config.toml
qk_norm = true
lr = 0.0191
beta1 = 0.93
warmup_steps = 0
MLP neurons of a small language model. Each row is named by its layer, matrix (up: input weights; down: output weights) and neuron, and shows model dimensions 32-159. Each number is 500 + 40 x the weight over its row's rms, rounded and kept within 0 to 999. Numbers have three digits each.
After each neuron's rows, "fires on" lists the tokens most often at its 100 highest values on Wikipedia text that the model never trained on. A number after a token or word is its count.

L2.up834:506455465527508455518575553446511509519457489477462479481558534552521555488461476480535535534466489442565474460551500551575396492499453492476504524459501511481548535510514481452529497501552485452464471438534534571564423484487587442486509543491473482535535505512475483524504481535512493557429568511476554440528507437451494566450590437461463483447493517475477538512477493524574501429453
L2.down834:508427495458496510453511465527508530507531458479491562490433461492451514518548580546493542442526543508492550524462490531523581530531501470502480441541509523491444442458497554509486525489423570483503536516549468514529520517510534543474481479510490526433491419517489541478489516507452480525496519527515466527494449548421466483593500441513486498506502474535579492486516538506520431481561
fires on: "ord" 40, "ce" 16, "du" 10, "00" 5, "01" 5, "ire" 5

L6.up269:463416556441480510483477451539518486485542462501512472496447511539511521529506550477541543534463459451444482531477523504504497545486493538511485519490511482452511476481507511529443503487474520484480449465497475562512594412490452514569502499501571491560442494469527523489422503475444431475518492491510526533397466469457527543510492552513464526463504588436456546497504509553478509529537
L6.down269:513508512450521538579484509478435502522457497489518496497516470405464498486501458457439450447492517486525557409546476518539479453469537528513483504530503544489445499492520519523505571461537504550542504519507473533507493531515451501495432519477466540576492419543546436473528458485525476511569524486521449504502462462563498510523483477585526521475476460500504471518556545440490447527485
fires on: "art" 17, " part" 13, "k" 9, "ock" 8, "ss" 7, "ot" 6

L6.up612:526524542503523450527473493518504514597445514463499408470524571483479444434539450556461504535482519496524475532543531534445496511485461443526532512448474577448490498542585446500490437476516512461530464498523491456492530460517444470491484519552572481481555450484491504563508571539552418464522458544460527531536491537439502571503483489460539471465405520505456550517519490553566549500519
L6.down612:435527490535460449412457513512551489523496519442483529524488526501533504517488491523489530565428524533494529586472439532532491520455551531480552472468495512410524537495495555496445523522486447534571523446541574511544514590458464439536463425477566529468429526487527445447508451445518498563558494526477450551519427561556456514418440526521463482516552547549459455534464527528466537490498
fires on: ":" 40, "lect" 10, "ess" 5, " the" 5, " of" 5, "uss" 4

L6.up815:488544445551461516506599566523452508534495575569548484473449482523485515498483549522538449512483489520497473493423499469500448512502555468501519542463478400475487456457535488503525497433562494530455456524525526467467517530496512522530565472521446473565457496498567497467505564485528486510511502517445453447504538445529471458552542501532458570488459493522443531470517518517460486498535
L6.down815:598524596518519451516527515438445474463464468490488426514517542422484479493507504528514543495401509543531435460535466482617480557529525499468562534513520489496514497568508498467464504546476490499468503501528400534519507481528527523504450581499496489495632505516544485461484480471545434511465443440482467556490480524587440455544499492524536494482515437507509457553489418519470565528464
fires on: "l" 24, " first" 19, "ig" 16, " second" 7, "id" 6, "ir" 5

L6.up430:418545486434453541519539461531528503510498587558527492531532501432382488485511501527502566446489497509540509518511516548453467401476450564481465513542465576424521530435510538428491439548492555503466452532490436492507439525547481539483507517464508470511524525513522535515538536506464437494445423493477504514500504534468513546531522521499468556490502435459512548473460522528555538491437
L6.down430:548513520536477446506497555486500533413454461453507466576543503527501522528445493558438541513571463553446471578439505523518509509485419495455515430550477493554502465445559482500504476471481485472519399535548484441512526484525544464505501465513555461479529572497504530463481473460469496533462467518449472474491509618461473513525458568493469475546551557446499548468535539455480497477487
fires on: "," 76, ")," 8, "'" 6, " as" 4, "e" 4

L6.up349:503486489512421490499541480504446463544455532464536471554494549475487433439460487494585470526507549495471511527472472487505425513581494579498559528515545530521504525523461521483511534530463516507476482504561527484404549510459466425440529525527521515448467490503531567463576526442455539592449487467436473527489566441416487501518542524484543516511553457530469495478435531573499508551430
L6.down349:424490506438457567500436534525501490546466511530555424497528494487505495434496538517502443569548519495538536455491468466508458471567440424515513472477469489570459535496546540572561462460492450511471455477502528497464518504598496503455510539418487498508450526506473457494459553467542494499508483453496559482470536560546529479482468517618521501555495522560575566490422593515502493501531
fires on: "f" 31, "t" 9, "at" 9, "r" 6

L6.up287:511546512519431414523550533483435557454551427521522523549473473473469508516505495501476463476466502520464461558457497522573478540530523551532523485410489529576521494486518482489498501502584489496507519550500439482580478460435485550540489545499464456499463516519464466501468467507475547517495505531511546473546531446489499470502517514431496479432464534509467483560446592517490522468458
L6.down287:509513441487517548518501498380444500487525486516488498542487523539470449536414439531514423505513443430480485494486446485532504601463474501462513421397496507481462474452541531506501498535532495560504500493537584522513559511540532492517494501527448512498528480473553570493476483435536468490529487497513521535438420566497569481541499535487493524577522581410430525473530541491472450462565
fires on: " a" 15, "ed" 12, "ur" 11, "o" 9, "or" 7

L6.up532:510440548516541520579501479480468489443532431450513481505519526464478501553507590499532504486541542519523487518557510442471440503489492577516447506455449513457535555486538464486518570482493506484468503538540431450485569533460545444505447544506502538543448515445492553510518507548491480488507464550483506492538492521458528565549518508435478463496527441568506423637524448546497542462480
L6.down532:499457460493620494558519510449456516434557465491575472471522470482443530418481433468497485509596476523508476494453530495464501517541478412519433500600540507515453526516505493449488447408423462511498493530599535460471501465532507532526480473534517610483498539463498490532527597472475446565481495509494491516490467435507504542497510450489419488453511449494489513525494461489446545486415
fires on: "ed" 32, "ing" 14, "ted" 7, "s" 5, "st" 5, "ent" 5

L6.up237:480429419545558428499450448464447455375597492454539536485532505477414470444477523495535553572508525528509548503518531550529424504493504538551516444602539515487490488496472515520517609453513463517503504554512499413507521550533491558479488518470485457540546418474556543467523517430534523502525432488531514521504575451451534483480523473408488531572538484534487532567489440412543520510433
L6.down237:458571475478463527529488480514449390531490524471481527536546582515491491458418466581471479498493463482455521545538542530518521499451457512522486487468456544548521475519530488448435470559512523477490473559468447478484491498531454441564592463476528491510475512530509484488485515492511531565505503433531510499502550562497473494524514551521558521462542488515470444565460482530424453517542
fires on: "ent" 15, "own" 11, "or" 10, "ar" 10, "ed" 9, "G" 7

L6.up205:501532464515471515506523537486446510455471485463548560467501401470549494467505503441525464468477578612463475488493527500489464510487491431521550577447504464519477444496544423572501502490523501526472475538457502519505547504413513523489534512504492407516517415432478482506522441581535455481504490526529518504496499446530494484516504544477392557439564537556444481480518543497487554466560
L6.down205:497417508514504505513526535499527549561470450498450444424531504493521446511448522471442547428505454485514426467433525570512507569492550487477501515495443481556480503439507536527517492501581525493454472537507536452502473501480472499518473532476530552484493493509527486526506550525420474507482466511528427528474514420486488534565474550476557542519476541477502506535490493417469398520416
fires on: "u" 36, "er" 24, "ur" 16, "or" 5

L6.up588:399480457541522544452511532550473487470492479482512476501477469540474504483530503504456558419532491521529455443490543520518492440517542531490541522525532504446474511516469586440487493532439570504457495508530556523472505482574505504418477491484543394425525510551498524581494507519517448451516455481572443509622506581455526483499519476529504512569533492504438540501528539406504513554462
L6.down588:472504540487488500528533569494501517483566433522532479424475523532501463498504507441466528436477431409525500438570471553523499497511504510465525518484357495559496465463555591445469508518571422537483473632476550463501503493510488457483500493555540483548446514576538545507465498529496496481547434471564415478534453494496506564505566491513491508439527490507511480583448519546430509603513
fires on: "," 43, "ar" 23, "D" 9, "ard" 5, " as" 5, "amp" 4

L6.up969:541506424502465542548445480450523510365481531532528515500472515572453519500452485495520549429457500489461532443496531526460479479515474458537489565505560514493550416469515575498474479567411472486442503576467452551471552511483494544541490513502504481478551510518510507490512509511494519549550490576475449480525522477514525528445534495450517516429455525512484511533411469473543549530477
L6.down969:546543533520517492467476502438519539449534499547460548481574486511473531511542527463445489465411442469468514552464544489520494525431435520507490493528556472530487511489544588490534529477438487508457515469511531482506517446551564500513482459399494509460503559472464542490544593568496456456545560545467470422516479518523471505409518458560518462538531495452479511455521554601530540449576
fires on: "ball" 27, "ing" 25, "s" 16, "th" 7

L6.up882:528502463467510561555443559526524613489504521477539510457456494466574471463460546547525552484558487516535443483451572588507435475559496478566447507474433525429614512479568554508546437524448563441575507514452494519434455576470498520468509536534510463477522543531517460500491478530511476471415522466487496523460488488539464452520453511500507470530428512457463482464528486518493536519505
L6.down882:492486494526513536538453490530513609442453463510557476537487443522554513489541553411454485506414513557528554459535460524520531553524485470485605501492495451549484530530448494492526513458501461475486558522565556518454486469433489504521493555463534463416478465494480512433494440505531546474450517442500500532536519472494550506497428485489495530463489516516469472481483493479530519553491
fires on: "l" 20, "ath" 15, "\n\n" 12, "m" 12, "am" 7

L2.up856:499477463509483496594512482496454480466517503523519486464565522479470460466477425525447524520436606428514507526556461507494548571512565553501478504519475547460500471455505524476482527466496492488456473535526502476462487564491463501494463537421498456488428499470478557464536473533538492524528489431474503538406465550555536542494520510556491477422457469486491521510440495546596568416413
L2.down856:529556462444448551524473522583522514583521561471512432477602464538564534525545539483490514476576570497476488514461565433437474501558538588459431490565543514443550421481481558513476525496436495514446473467539562521516531547573491497473506481535559512529534533525453532481497503544518501478480521512501546499464442512550490493601574389483481443526482478526515513447548434483516441477556
fires on: "ik" 66, "use" 9, "\n" 5, "ee" 4

L6.up302:525471471504517478573474444426481604567443492506583469586482502484484506471490478501434525487463441472486505439539460474563525488437430496474502514509480465537483495551553520489532497377483446454439526538566481505439461499490527556486526551409466465525476497488507480470476514530565449594524565501488471502508524536558499493448546572452531507539557514519487495500478514493571493568505
L6.down302:520500529499491525454501505490507462503496453519503519538532500450436485471551469499497599498475479483544481479533487542554484515409452559481436491471479484459592515541501530475497503451456538451507509559446515495509519642480490483429494481484514524490440459537572441469529505569497475549540492510565507476456513467459447545520503493488466490586492566513517496486499480454479401611509
fires on: "g" 38, "ch" 26, " reg" 8, "a" 6, "ier" 5

L6.up808:548424486499441445471512465494454497518575464560488466540488484500497514498430434543506525513501471500501475518491526551457519551441420478525566518527558471571535523444480516534466517438462522518488540569492493473492484518493567484493417527533499497456500475516503518499440540536467432556551508470522486518479533514503470589473522573525531444564521528453461483515447473512455490522510
L6.down808:501464500550505455515475520498513530542497432555504580583412465472552511521519540500469454504482478446456437467538507497514467544599441437541506510469454495465502544617519485448446546491543505429471451507459586456620491480516493453544526521474467415480526475506444484463542512485482481506493491459492442552585520497517435498470476514522505542405538553505531509514474564530554478519458
fires on: "i" 18, " B" 15, " G" 11, " S" 7, " V" 7, "iss" 6

L6.up409:477522515368483499511418482457458482470449459544491516524474495488381492438473535496548556498521500407538435491545522501419497556471492539527481483493484490544496533499460434478449526504541508443530479572464499516461457504577523522468553482485530564500519511488454458528465531497560426468605492560466552519440516524440482542476436479495500515529426499481499550455479540540469530568504
L6.down409:467564461509509479486502480463403569522510475553564505504594510444506503515425529530510486463530467469476436529487487493498551495440514552427558482576484545391454445497488365521508535507516519557548513405455432477476557536515521506435498440504498545560485554520459534483574482472532530488546527520572482518418520506527493448514561525527576468535443483475567494549495517424478524516555
fires on: " Th" 25, " B" 14, " W" 13, " \"" 11, "b" 6, "t" 5

L6.up812:414507508546550481556504507508492529495545510489567520513531449463480541555478448530487517493441453506489476483480552524550506439525518420524496511475497485427541422474524461526506402480506498499529527534522501525463522519492456575512458500483459424422495470462504499459453542530489508426527481544559506435510540468541449476581575504542536490498464511474537471550526478452411488491538
L6.down812:561478453474489527453497539494566508505547451513476464567444496508506514494584602561439400529458549576497511441387446535502551422503460602518415466506481460475530509446535514505462517528476474499576528479504509582443486523537486429530493484494511492459497484512505503464483527514553538482544497424524533451472435562486495399460550479531556508547475510488449553501484499516470492520545
fires on: "m" 31, "l" 28, "ro" 11, "ran" 6, "D" 5, "est" 4

L6.up285:509472551553529452523515516425523485473572520576532556484438544465542540552546482558455547452485531439472478491421491484512502413559524498509500550472560534462552522480511504501512549545437505506440461456583511524470492460493476567471448525486529487474475512545476453559563504507533450481478421474469484580483496478499481530523483555516510430489531532529425481531551563480469591529480
L6.down285:513458514541490537465544484428524571556546510486534472468484507519546528492464501546589488574471538454523504502454470509442498509511462515477451566514512558560530539565489589498555498517514501472503590546619534534527526505514484536536446504538478507508439437492482497514440466456443473431416488527527505456481506512508455476509447512484482513518495510587514493522494508546568553485510
fires on: "et" 56, "on" 10, "ound" 9, "pr" 6, "old" 6, "ort" 4

L2.up44:513501542523553530490455529550455535516508531494537529515458500494520461494491521506483444562540541461511497523486499471478438531522517548613551534458458500525463427490543424492525558569472479494522497502446477510476519461542450542516516557495497416519562502460513450435505412520544499483466487450496507478470493430548578413496529535400523492509540538496412534505479484491437541493488
L2.down44:527495482506509439549555550511571435490570503604489516543538483497522545538508534464533501496488452510502495511519497469507471439551440520496515492524572427503474464470514549472478470485471561523422476463435477514558478505413483528569486422481465466554462520514536485558462514466508513558438443507492521507512462514432601551500507517540535489548461514547437462513481487551470542516462
fires on: "is" 19, "ince" 14, "out" 12, "ate" 12, "d" 8, "an" 7

L6.up495:443529492471569517526490529526435532528471550546543478534569485490448491512466455510538578531483535430511503488494491550520530488530499484550430480580458523438390497594546513526585521508539497555606481490486458504470454529471511462459497466519583497507550499508463548470519509474560550469515490565496358496548524503477431460514510505502434512441494523459506467516510453465499501517498
L6.down495:549447475474456488496476521447420433515482495509497472420588512479449574548453500518427436497511513546558434504492530532508516464565549433480484540529480494536508524392497470474477518582534490474490460502511509623542535471484564508497537489497496563483426489549542412574537506475521555490473450443447505536462514531500485510485476506493558509433523540496527515551492527593546481537493
fires on: "at" 20, "t" 17, "rit" 14, "l" 11, "e" 5, "ig" 5